config.toml
attn_scale = 0.125
learning_rate = 0.000546
schedule = "wsd"
max_steps = 11399
MLP neurons of a small language model. Each row is named by its layer, matrix (down: output weights) and neuron, and shows model dimensions 0-255. Each number is 128 + 24 x the weight over its row's rms, rounded and kept within 0 to 255. Numbers have three digits each.
Before each neuron's rows, "fires before" lists the tokens most often just after its 100 highest values on Wikipedia text that the model never trained on.

fires before: "| ", ".", "(", ") "
L2.down33:105076108131161145149151127144185117131138153138154111120134110117127126127110091135118168117155114087132163100119115175178119157182140102128115096122110116126078143161102127160126115133138149126104143170071117120104157134168104109103098135171142132123144115172148122135134096131163129095089107142095153140106136095159109114140134084108107103123111085127142135140120093137159123153124167087124112140137163222119143181110154159159148061136167111122103163129135153158131157172129140078101100178127125150078163167113101129129132115155149130114162134101123116104092121124128171145107098145140165169145116149111155115122138123109151103145095110131174099136124145142137138127107110120130108109134096121122113155143092124118117123114132165137144121122095139144130120139118105

fires before: "- ", ": ", "(", "code "
L2.down1678:171141091123117105147120152107114132163071138109094139110150120097148105094135116122095147100194137099155118105110150101154085116174153135154185145137108103143130125097083125154118134149099167102162167114142114124088120091115157153117092083116075156091131127137136172090160133157140125123120149098120131133112168149118129127155126071135183146132129160151126140127127103095107167169149115095139121109126095114144161053082133082134148125152083153105117132088105109120118157135126118136128138162107127147161103114133166148086153085151128151131147134128118124131052109134145080123130131117123149104137150095120107101171096119131134122132124126145072115111137148105100127115162180115107126127124130138094128113138093144166131103110138170125126146154156101134120123148173131

fires before: "| ", "–"
L2.down38:116105126096128122137156090134109149149151145112084106102137125123133103123114123098100115100140115126115111096124157112143106162117176142114161149078173140131143119117142124135147128119075118145130143138107131120149140115109146093149082167139165146107152115146130112134143124146115128119097110081117153114121119128126126120111121088135115125123144086092119153117109135102138164125118137128128106121096120072134062087110112123099127122190139086136127177153129105146138077119142120133139134101181121114111107102132169087120121154171136104111153175144109132112132123158140140117153155136162130146120115103120192132089139088150121128132101149096099095151125088103117126131135100144126081107113136091148086143129193157128151090147145122188118097112161119126122156100146113

fires before: "\n", ". ", ", ", ".", "\n\n"
L2.down442:140095144104171149137140116127121121126094135110080123132110125137124141118126126104100170106139128140109161115125136139118155158063143120100137120127105166127093110126160106141177125118099116153164155109115092092082160147116082119126112126113147171085115108147146084121110071189135173094108111118155181123174108142161116144095148159134151121143136104094123090116140131138122131147133115103140107128107099138136169133126076122120144131125134148097107159105116118134103166125141134143139116167171186064127128120140146170127108127125117097148100150133147117113137121157168128117131145153112132121108127109130110119125150086105179133166120085084142148147120117137128133143122150157115127105130114072140148163139101165076133110132086102158123101161127164096067139122171086

fires before: "- ", "Al"
L2.down913:095105181112109130120110180146102115103151123086123103119088143125112146115177117127140127131100080147114146085140109120132101125132139155135139086133143120130125099070130125141115109116174168130130139127103168074065113116113115099120104122115131115135129121085172119141148130111143112147156158118123134169113151101148141147138107097148129130102096133139133156140123118131082133167087113133162094142101147125146105131135132133216148180125107171116145138100123117114121127125109091128117115174154138115130125079093112154147124132113152051173143119109136122127147152123120102143118194101125121138164148087099120120188148108119132131081138157114118110147167150082096131105166168134130184105133140174126133171143109115095083119117119139072123125132129133107128070131112154

fires before: "\n", "- ", "| ", "= "
L2.down1629:121103153115142128119090124081126097130139114132119110106116107096144120081130128087086149096086122111080131164115145154141156174118138144106091115141088177121140105124130124131125122118133081070105079150097094127124100137137117120123122117133124148142114123100113184107134141133149124151092138129081136104132168136135119132095186141136111125153121115132153144122157101142119159123121106082128142162137125122143115113068153133122133112149087119093162134140117160176117140117112125106119170140215123101123122080084079130131144093146152075091138140158093091126112103158131117160108124131095127145120153100132097143168109123157121106119106159153147140155153122112123107123134144104120193133131129110120150108120157173129132145130102125141127109172102121121128139136137144

fires before: ", ", ". ", "'", "-", "in ", "of "
L2.down16:156140105101137122137092138149101125150174113150141178180129163127117140154161101193073109148147121130125096112185103155118151111104126149130148088150195131129106120109116136083114133104130120138125118128160153140134132122104116119110106143100152151134109115144123112166134088124100117178084093113130099142112171120056121136137171077122111150130169120146106124196119090127168101099133117127129138119138107139112177172115111143119116113119150118153147119143093164109103121168163194093119110132132156117153142130140117115120151133172098140095131132114136146147170101186116117119128097147110111108130109079129136133132137133097145158150188111123137127147087120169159133129112131155115116134110132138130133133134153127127085131161128095145119108133124107119137144113130172

fires before: "| ", "0 ", "|", "1 ", "4 "
L2.down706:130119116112164110124148149141163094092155161085111120144089203136124107176152128126135159135101136144138081214122133123131119097125117152173123101158127055093081102133098090123147102149098158130151142107146158119104146145119129142107116098141123133175131123095120167096120163122150126144131134139139147122105101141151087160142132139170146160107085112126146128120128132133135151146101144047116151142104181152136086110126098159107091085126096107122131180124109139109112111134158124118134112142166132104130142101116102151151131132126171124127139170104118150128132080094127119096137140100162119154088137174174143086150112110142092109106139099129122131124113110118126102152101109148122153123129134136126126165104106117127102086100122095094129128119109146132152123130106103

fires before: "| ", "″", "; ", "|", "4 "
L2.down528:142152131108130097136112114147117079140116153116113153089139115116125086155118087115115102134151158096124149206132116155113157139116143164155124098131090134099102068128137099134146104107163145110131144138179116141119153135131129123127129080116121087128102160124129142093141099116102134139140116128118130141143114093132113077188095147139121133161093113121112131154149120167148129172099203094112123136130136211148150145132149117124121113117235153156153136162144128123103091139136127128126138161153167141116122099075105143169133148144127121131147143134125125119090140111090126102117104113151122153108150126155112078143096171126101117132117100115096194116149135133132134157095104115111153170150090133148152136138114131129146095087107138134142140136141160146097120163127129

fires before: ", ", ". ", "\n", "and "
L2.down630:179072120109139137154139111095133164081131101138149153093156143128139144115174187139100133095168095128135128119145157082122149127159134084131115140129136116153101105118120104131138123112132176102128146104104195140107135128138094145142114168135130157132101142125166103134132130151118131132121108138125108143103123128129174120124115122121166129107169135147140109112139163107133125125122158138136182135148173096097122109085155109138117172144152128138102162135162107137140147162097075150117145091087181146175091121145131127100104138136123139136126135113115143135134071121151097112120126119114128097135176119114102128119173152129088094101131113151169104123175106124110121131085121129126181117128187153119120139133180135126066113118120125133101117154108103165134162121122089

fires before: "| ", "|", "\n"
L2.down1220:084143106107142117124103156129177149147124130109109108110128106173103152095120097136127112112133087146104138123122112156110140147134148154117094118162160134136143114130122127190130131137173142126099147137152107095092146139122125072118192096098144101182144087122136125153087118118190181127091124152093104066147113151091053144115106125098119101135103120125120096133124146132126143111074107165109093104143127147138111128153132114175098085117169104190150128117076103104132121111092104117086161100119116124140150141110140138131148114123157101158164118154110086113088135148132120131136176153116119132142156160128143140135144137113142147116106122132131158126133117099112115102099133140144138096117092124078148169132114144137142097127135104145128172160154124137132108122159073

fires before: ", ", ". ", "."
L2.down436:186086099129136148098128141111140104103133101112126137138100119173130136117163109115134149122142119140128119100132143128119170164104148133162130064169120126188105109152140141121088094128172112152138124080109171123123175130140151119173092124143139149123125156155121095126161144138118132158127120146105117135104123120115169134168142066140202149111145127151115161138101142147116127089123124138120120125107155106149133120152147129139149132085105118131071111122144158120111091150110172109112126134124173116115144087110113191124100122160140138138139115121110125132097138142094145123159134115122103064164131147129150117155164128115125120145114094125109105143137169100092120127165130137126135105145138100122078095124122128165152098143152147087110077122111124106104131125149144

fires before: "| ", "\n", "–", "League "
L2.down1644:106124129135182141106114110143104144169124094086148171140141160109156139120146129103132124116120141142120169108099141103199147146110109124122145126152144121080153139134123147134089116149139124099137121115130094119101145147136152138115115095159151141105156086082104147147140154176208176133108123105107115091195154065125066141103143126126105127140088127124149121127147088103138140137124096131141112134146126140128126146063090147129094130111164134125143133152110150148111105125157156149132144128134122107116151156162110123151118157192163131178138084139131086152129117210093130118084128144137130112127148142162139123138096118132136143137125143106127106112086135160139142135142173190119130123131104084142115107139114090132153116162133123155129128116130105142114109143126097

fires before: "\n", "| ", "|", ". ", "% "
L2.down646:146112142117123121106114143142135126132120132103151138154149117107102121143100117115115146146117111142150112106127143123104088121122158128107127119110115155135157161130093144130161163117130125110107150155097132123137152105147111067117125087127171164133187108114121170126087107137115133152131184091134111156118099098108116169151099088113131137148134116112126135110117126093156111117158070120078121125092128128149119133119096137098143154120113121151088151152095103132175119141150131158160140122126115140103128148122169107117094114174079126121150106129158106098100131124090125113128148124136155079128152109109151134128162111151125149181122182140137104179114096122110139136106108151137130098156150176113124157146157150173107153150159107143136085152145117064089122096116154

fires before: "\n\n", ", ", "\n", ". ", ": "
L2.down515:131093145102089100104158129127116128130172147141125115162165146117137155103143155140113126112122130136134153116149097167141151130144110153120180120120147143144090081090121119104157122146143088142165141150124117084102119130140173129138093155142147125121130116118130143086116132201131158180116113071105105142137163108066120145114149150151145124098166110108138133142121099135118178176088106175161095130149114097125114096105140148141104152116121082100124104153165155133147122094134113086098131122130143147139150125135137115070133110133153084122108129106119159112135102167149113102128170146100104134137118145107106098139114119148118143122129118103124134128141095103113092148157104170132137125150127138131132142156134144107110080142112142124152146121120159157117123104124087

fires before: ", ", ". ", ".", "in "
L2.down472:167114121123103154141161137112100144129133109147088104170091137153115109158144090156113155057149110140139124128125153156101158102154065106106137109171144119111088114146139134083134139141111115109114149111144111157075106130108118155124081119116148132156151147167140106152106185099100112122142154139071121161142128119114129137119146129152134144102152105158135145109136152116083130141129145160075107119147109129154140120128142165159074142083134112115129107119142154101131148169136130143164170163146139120146151121147162087127125106146117146119117116083095144153153161078161123107121099131128117108118136111138152140144168145146087140120182113116105116105150194194112095095086131154110133096177162125133147136144089094119122101089143127152137091108140111113155120113148091

fires before: "| ", "\"", "Boston ", "–", "3 "
L2.down1133:110155094127114178104153152121142118086132162126142157113115149102146163145146127122089101139143137094133105138093095128152117117110139103094189084122137186085089122107140126116103140127124132126119142146134100112124118115111166148143094174105124154127110104080122123125136152102154122137159134117143146139171099108125098137115114115139147107096123145122137102121129122095078130111129102133128158113131119108158142128131075169136102115122189111073107133128189129138116103066119154144097120147146126125121104127124105126145149111163153100133127154179147101139169127122152166132157139141147126132139118104173148097113126108149148099090127132196133123115163155115108138107130149111141171109165152091138087166125123112139150088101090108107157102112117153116137131151153128

fires before: "- ", " ", "−"
L2.down836:136152156120099116073126116141117112103155096143123134096115143122127118108183119131152139132105090134140149121117121097138166140116140111124150115144164135152143138110076133135076121137129130144088123136088129074144121185130105160101133116142144108131141169133128179105076144144135127201130138121099169143078135152098091123138143082096131115115116112134114111146140111095172118144132132112142113113125138127131117128132128123176092124111047151121147136105133128140141106160152118161122104138167112148123111158129090160096124167154130109109142151120103123132136095130125115153173129154154177102129143155148114115154112114130125092082099136135113131111111142080103171098124112119120129138105102083108100136121131118121077096108104164138119137093151108154109116126174104

fires before: ", ", "\n", ". ", "\n\n"
L2.down1331:155128125129062124108150136153109193111123119183131172134117197096128132128102104162100150150119140161178118110095169118116128115147136102108166126167159126130085085091099101120133115118118115147094104157108114131137150100143108165114099166078135173141107129120139143091146158149104106112117145164146140122147116150125157144092111079126119151118125132111127131128175132168113127145115162138119095116114106111128152105127158118125139139145101094176130111135165129099118153154138176102113097102105141137130127153106106070109102103108117177108122145123143136125141130117093142143131122117153123118135138121121134123131139108135060141177141113112137098142121093205114116117091127156137126142117173106124137085115159123123103118156144116119142160137110101121129156104128145

fires before: "| ", "|", "201", "200"
L2.down1048:155132086141167109141118114143136052083140140091132124131144151121124102136162097080116124122106157119139137164087134141138167145140111128160121081119077052119077093141104093139116083117133146128121112153179127134117153172130133128134145124147128110112141147102116156089107145121133133127150166118116115110168126099139098102140144158139140120135078106132131151143142113128117092161102165122117132125122147204179146099082104154111142104068203108139141157135097161107104104093110121127160131141143138129127125135131109134157126149130148088169108125133120149141067143116138124110141102062113132136108124162168144083174085143101131114123135167115143136087122164142100084151096156119112147179107126111112127139112107130120149111126116121102116115121168143170117149170108103

fires before: "\n\n", "S", "\n"
L2.down596:106142135134138112095074126142124146103171098127114147128109087127145163132162134096073114152132116106176174136102111129123122158151141153133153134147141170159114132136105153138134117128120108134159106155136146116071110136166116163148084125113117120155121102098100174108105161097205152138146101106123110139112149108116142177119117118123125132127152132164141144125112134105101121108137103116146144125138166101136127161105099119172104183156121167134120107144110123144132114071072083120120117129176167113152140124115177149162158173136107123114118119123081144141123141141160137145105125172131123114154123085125142129090163128100129166112134144122152159166105147135086147143134161120112166108120137180121116088123137153099128128173122095160135094103133090172085091079129163

fires before: "\n", "==", "| ", "- ", ", ", "==="
L2.down1274:108109131173099139135164136105123148149106138149123131104191141135126150105129153104143156082135142143094198116118145160120180120117113139147128167098088145160126110143117112150182112104157153125133123160121157166135110109141151132172106151108136168185080144135154108174124148131073124128124100094130141098093144139115112103083124134148110136076144150136128147186094157144132121112130141150115087170126109091144158109134127141145125104141178122134114088135144133153112129137102109132160126102116121141153156103103141126088109132079132097144166143157103108153155122123114110154109116136105111141152127175065106127110106121145134125120164129120120113087174142124119128123125058069139127152111086155143103101124109128117110127152094124097109128126097129114159153171128168